config = dict(
    n_layer=12,
    d_model=320,
    n_head=5,
    n_kv_head=5,
    head_dim=64,
    d_mlp=1600,
    vocab_size=8192,
    activation='tanh_gelu',
    norm='layernorm',
    norm_place='pre',
    norm_eps=1e-05,
    positions='learned',
    qk_norm=False,
    attn_scale=0.125,
    bias='all',
    tie_embeddings=True,
    parallel_block=False,
    init='normal',
    init_std_qkv=0.0287,
    init_std_o=0.00585,
    init_std_up=0.0287,
    init_std_down=0.00585,
    init_out_by_depth=True,
    optimizer='muon',
    lr=0.00763,
    lr_mult_qkv=0.5,
    lr_mult_o=4.0,
    lr_mult_up=0.757,
    lr_mult_down=3.0,
    beta1=0.95,
    lr_head=0.00381,
    grad_clip=2.0,
    warmup_steps=200,
    schedule='wsd',
    decay_fraction=0.927,
    decay_shape='linear',
    final_lr_fraction=0.0,
    batch_tokens=65536,
    seq_len=512,
    doc_mask=True,
    train_tokens=315600000,
    steps=4816,
    dataset='wikipedia_en',
)
MLP neurons of a small language model. Each row is named by its layer, matrix (up: input weights) and neuron, and shows model dimensions 224-287. Each number is 200 + 20 x the weight over its row's rms, rounded and kept within 0 to 999.
After each neuron's rows, "fires after" lists the tokens most often just before its 100 highest values on Wikipedia text that the model never trained on.

L8.up647,224,203,214,185,212,228,206,201,223,175,203,212,181,155,198,230,182,214,203,184,239,198,170,199,190,198,191,195,171,192,182,196,208,206,189,199,194,224,176,228,186,204,237,167,194,203,200,192,199,206,162,196,171,174,184,225,206,223,209,226,217,224,248,175
fires after: "9", "0", "7", "8", "H"

L4.up135,174,189,197,211,219,206,171,197,201,183,188,195,204,169,209,196,229,175,173,231,229,172,212,215,194,144,186,185,182,237,177,206,198,202,199,212,182,162,212,208,180,168,222,183,173,182,201,174,236,202,239,211,204,241,175,223,197,177,182,216,225,206,190,210
fires after: "P", " c", " p", " P", " C"

L7.up756,165,196,202,181,202,173,213,220,232,180,205,211,246,198,203,209,200,211,182,204,191,220,218,201,180,213,214,190,205,200,178,241,166,202,224,188,211,211,214,186,191,199,189,216,178,236,185,202,211,228,198,213,209,155,201,231,204,197,221,198,218,239,239,192
fires after: " |", ":", " and", "–", "ing", "0"

L5.up1534,159,206,201,198,218,227,179,220,174,180,216,188,193,223,179,189,215,152,206,179,193,186,225,197,204,205,187,197,207,171,163,233,211,205,212,212,176,209,236,204,194,228,205,175,169,183,214,182,230,185,173,190,235,194,239,200,195,214,187,211,185,210,223,175
fires after: ",", " C", " B", " c", " the", "c"

L4.up487,188,184,201,183,218,189,176,234,200,172,210,152,191,196,202,192,196,227,169,200,210,192,216,194,203,208,245,164,185,195,187,208,195,175,189,223,177,218,194,185,226,187,190,175,222,178,211,170,226,174,197,196,217,188,191,198,191,186,200,210,188,230,238,214
fires after: " No", " St", " U", " Dr", "|"

L8.up544,193,219,198,209,214,204,209,183,191,205,219,225,147,237,218,219,219,200,196,221,190,180,172,189,203,208,193,185,206,184,249,190,201,217,186,218,226,184,200,182,198,221,227,195,196,202,186,191,206,188,185,193,179,161,225,183,198,187,193,201,192,197,222,168
fires after: "–", ".", " ", "0", " in", "8"

L5.up1008,202,231,171,187,183,192,205,218,169,196,232,212,188,202,178,202,216,183,236,182,191,242,234,223,185,198,231,217,207,193,181,228,186,185,223,143,231,208,198,208,223,175,178,207,206,193,216,172,185,184,232,226,183,193,225,218,190,210,223,178,200,192,192,186
fires after: " in", " the", " San", "al", " In", " out"

L8.up1267,185,201,181,189,213,212,206,195,189,200,210,204,183,191,196,194,169,160,176,224,185,160,201,219,242,204,172,202,184,210,213,181,198,207,188,172,230,174,188,159,197,227,218,182,190,219,201,213,188,184,159,214,243,206,189,193,222,230,186,215,177,197,181,247
fires after: " |", " Set"

L4.up1394,195,206,186,183,184,216,199,206,179,230,166,177,240,203,204,193,192,189,196,210,193,188,216,200,190,192,197,174,208,248,212,182,223,194,230,223,189,209,194,204,179,229,198,176,225,191,226,194,193,181,184,189,197,188,202,144,211,215,203,141,210,188,221,215
fires after: " was", " the", " re", " be", " been"

L5.up806,198,221,223,189,200,223,158,171,200,182,184,166,210,155,222,213,180,202,218,202,197,176,223,196,236,214,238,228,206,221,186,207,185,189,191,165,211,176,197,205,180,206,226,201,191,172,177,201,240,209,199,217,210,209,224,189,215,204,207,195,230,194,172,206
fires after: " the", " local", "core"

L7.up1104,168,231,218,211,210,215,240,254,221,219,203,186,182,188,202,219,159,211,217,210,197,213,217,191,227,203,171,186,174,195,222,212,206,176,166,227,215,207,209,189,207,209,204,197,214,233,221,218,201,167,189,202,227,187,169,201,179,191,193,187,193,200,226,177
fires after: " ", "s", "-"

L4.up1198,201,201,175,213,209,213,223,195,219,226,210,222,186,166,178,235,211,170,199,206,204,182,181,193,191,208,201,227,194,178,201,183,195,191,197,197,202,213,244,198,198,235,179,196,166,225,189,178,210,191,151,173,196,251,234,170,196,188,228,203,237,219,186,199
fires after: " and", " He", " to", " I", ";", "."

L4.up1393,212,163,153,182,213,176,199,195,194,218,206,230,190,203,203,217,216,200,180,196,179,209,224,183,202,208,222,162,195,201,236,166,203,201,231,195,209,192,217,179,231,217,193,173,173,176,198,196,232,228,190,165,175,190,170,213,178,172,216,192,178,209,229,209
fires after: " U", " No", "mathb", "www", " v", " under"

L8.up204,193,221,213,187,204,196,183,211,246,178,200,201,170,194,222,194,228,230,193,193,181,170,209,208,199,181,199,197,188,227,194,213,205,219,156,181,223,238,191,212,193,187,212,194,201,225,198,185,235,222,217,220,204,209,177,191,242,238,186,234,239,227,199,209
fires after: " "

L4.up820,181,174,196,183,189,221,185,216,215,224,161,163,185,227,199,226,190,211,218,204,212,198,205,174,220,198,220,232,195,201,180,232,203,170,218,198,205,193,190,202,196,214,180,196,179,192,191,197,202,201,205,232,188,235,232,199,191,206,191,180,189,192,228,203
fires after: " the", " a", " The"

L4.up636,200,238,216,206,163,195,175,197,172,218,218,231,229,204,197,184,185,208,174,237,205,199,169,159,213,192,199,213,204,194,176,207,170,209,159,223,223,164,215,216,219,218,218,185,228,203,250,181,243,175,188,195,216,249,190,238,191,204,191,184,194,244,189,214
fires after: "P", "R", "M", "S", " F"

L5.up93,167,233,227,198,215,203,187,188,189,220,197,177,188,203,211,189,179,218,228,214,194,189,200,205,205,177,219,186,158,180,172,178,218,188,159,208,212,188,215,178,213,221,194,229,211,190,167,209,181,208,192,204,164,200,184,213,214,200,231,210,226,216,161,208
fires after: "0", "9", "8", "5", "7"

L8.up413,198,184,191,206,180,202,184,196,190,215,220,203,204,198,205,243,215,250,189,199,219,181,208,194,176,189,247,223,220,194,203,233,205,205,219,172,218,188,228,205,235,208,210,212,192,208,175,166,218,198,170,177,220,165,232,220,221,218,223,192,189,215,191,193
fires after: " ", " \"", "ing"

L8.up115,226,199,209,164,192,219,240,209,200,163,191,217,185,201,194,165,198,186,178,207,186,196,185,238,210,195,205,206,206,226,209,252,171,188,184,216,201,199,193,192,196,216,177,192,166,216,249,179,213,218,223,194,192,182,170,197,180,225,200,199,216,207,193,212
fires after: " on", " the", " ", "On", "2", " full"

L4.up1052,208,240,175,200,207,157,187,201,180,195,186,232,214,208,193,217,210,215,224,211,175,215,172,223,181,208,215,217,195,224,173,224,169,196,179,202,184,204,225,198,168,216,224,216,181,181,170,228,211,220,187,204,222,208,193,227,186,207,220,171,217,186,190,201
fires after: "S", "M", " U", "C", "K"

L4.up825,207,180,229,180,216,192,195,198,195,225,202,210,211,222,266,225,188,239,168,211,160,176,217,192,188,175,188,202,196,178,198,216,243,184,203,206,185,186,225,189,216,219,217,211,213,197,188,210,188,184,216,184,142,187,192,214,204,211,188,189,235,170,189,202
fires after: " ", " place", " m", "mathb", " No"

L5.up207,214,182,208,205,201,192,214,213,164,218,214,202,198,189,246,248,243,186,217,183,197,159,222,201,203,201,208,205,229,209,178,188,178,177,227,215,181,214,193,218,221,156,210,250,167,168,213,185,204,196,199,209,195,208,184,174,210,227,181,220,197,211,200,206
fires after: " ", "4", "2", "D"

L5.up287,198,226,191,172,226,200,205,170,161,179,209,187,192,226,205,204,220,183,146,212,186,228,157,211,159,164,202,213,185,219,190,208,182,187,247,192,218,181,203,196,180,242,233,201,205,214,198,187,220,220,202,209,182,213,229,199,210,210,240,218,227,178,194,192
fires after: " ", " |", " GER", "CH", ";"

L7.up599,184,207,210,213,196,166,224,221,202,199,184,187,206,199,215,237,173,211,179,204,184,194,175,196,209,223,226,209,187,198,163,206,179,174,172,256,193,211,207,196,214,219,194,206,169,186,184,218,217,172,160,170,232,221,188,205,203,190,253,205,164,196,176,226
fires after: "8", "5", "7", "3"

L7.up1227,186,215,214,168,202,158,214,192,210,214,190,226,220,190,243,198,176,182,159,199,206,203,211,198,231,190,230,188,195,209,246,202,173,205,188,194,186,202,199,210,176,210,202,135,230,228,211,202,215,168,184,202,208,177,156,219,176,232,188,205,161,201,173,193
fires after: "1", "2", "4", ";", " |"

L4.up160,180,188,200,216,203,176,191,181,233,157,221,195,246,194,211,194,225,212,188,222,187,214,218,194,235,182,139,239,219,215,178,177,198,165,220,206,187,169,217,192,194,212,189,216,237,195,202,194,225,207,213,195,201,209,180,200,186,199,187,170,207,169,193,233
fires after: "P", "V", "C", "FI", "M"

L4.up62,246,198,197,168,207,179,201,224,223,171,210,202,216,195,184,226,241,154,209,185,204,193,217,206,151,176,178,170,205,186,193,214,209,195,164,214,217,177,207,211,160,209,219,189,194,217,211,219,177,219,177,164,185,241,166,184,187,198,192,187,211,180,158,198
fires after: "\n", " He", " and", " he"

L7.up247,190,198,239,186,197,208,203,189,174,178,193,230,193,209,210,211,190,209,189,216,191,237,209,218,227,228,211,231,196,182,183,157,207,215,188,228,201,176,172,183,193,220,219,208,205,185,184,217,228,176,189,190,214,197,192,209,185,197,208,189,207,177,187,220
fires after: "1", "ing", " in", "-"

L5.up223,220,215,198,192,242,193,215,182,231,222,212,193,165,201,199,178,226,206,204,205,208,191,185,244,206,201,201,183,184,197,191,214,193,205,196,185,203,196,222,200,180,229,210,193,240,208,211,216,203,202,188,191,213,205,197,187,197,210,180,203,193,209,224,216
fires after: " was", ")", " he", " also", " He", " Lawrence"

L5.up279,205,223,173,227,200,188,194,190,186,225,197,204,190,201,235,215,185,205,178,216,266,175,193,197,183,206,193,188,178,207,178,211,213,223,219,219,186,220,204,194,197,208,219,179,188,194,194,216,190,196,195,201,215,217,200,209,215,203,197,198,212,201,186,224
fires after: "0", "5", "9", "1", "6"

L5.up126,218,239,204,195,222,184,170,231,214,201,184,201,199,222,194,209,193,169,210,181,217,197,174,186,236,200,204,183,208,184,193,193,222,171,203,182,213,167,164,201,209,219,245,205,176,214,195,203,211,212,226,191,194,182,182,230,206,195,227,176,190,162,188,218
fires after: " |", " ", "0", " —", "1", "5"

L5.up1413,178,194,180,218,225,204,175,197,219,202,209,210,240,229,206,191,214,171,226,191,184,162,214,179,218,193,240,208,201,203,200,217,208,203,180,183,188,191,161,198,226,189,147,213,204,198,175,197,206,177,185,235,187,179,168,213,191,199,184,180,219,201,221,203
fires after: " Vi", " Con", " Bon", " Pen", "par", " Par"

L5.up769,202,234,231,190,202,217,194,207,175,202,212,187,183,226,199,226,166,213,191,175,223,221,197,190,233,228,204,215,205,225,218,192,202,172,194,190,206,175,256,166,214,199,196,203,204,202,225,255,239,192,191,153,191,206,203,239,198,196,194,190,197,216,214,206
fires after: "\n", " a", " (", "'"

L4.up426,180,205,194,190,214,249,194,196,202,218,229,202,222,220,206,178,193,206,187,185,198,207,181,189,203,221,188,191,190,180,180,223,197,217,175,185,224,252,220,237,209,240,213,199,224,199,218,202,201,206,206,196,215,213,217,185,214,176,199,216,219,160,173,197
fires after: " the", " A", " The", " M", " to", ","

L5.up2,184,209,206,228,225,189,178,181,189,225,206,249,215,206,195,222,140,219,192,187,218,193,214,200,196,207,198,203,211,181,167,179,182,172,201,174,221,226,207,187,232,220,221,197,224,164,225,194,203,194,181,188,208,198,187,219,182,196,188,194,186,183,221,205
fires after: " a", ",", " p", " A"

L4.up41,211,237,250,179,193,204,235,219,191,234,227,184,228,208,212,208,193,221,178,171,197,210,203,161,204,203,233,189,181,194,185,207,198,178,204,233,206,186,242,192,184,208,197,190,200,218,183,200,203,204,175,171,231,233,191,210,211,224,226,194,200,201,230,178
fires after: " a", " one", " =", " One", "-", "\n"

L8.up1562,189,211,221,196,242,198,198,216,162,184,214,215,233,210,250,213,169,166,179,206,204,199,199,191,227,227,219,213,199,222,173,199,212,157,216,185,193,192,191,182,213,219,234,178,178,215,203,184,183,210,197,191,191,191,138,203,203,222,186,178,187,206,158,221
fires after: " |", ";", "4", "s", "2", "3"

L4.up1243,234,198,158,220,201,209,195,223,199,201,199,167,203,191,192,230,218,203,206,182,176,208,230,198,200,208,173,223,236,207,226,187,224,170,186,198,178,158,198,227,168,197,192,205,184,199,193,210,207,172,198,185,184,223,208,195,228,180,194,175,191,219,226,185
fires after: " He", " he", "we", " Fe", "de", "He"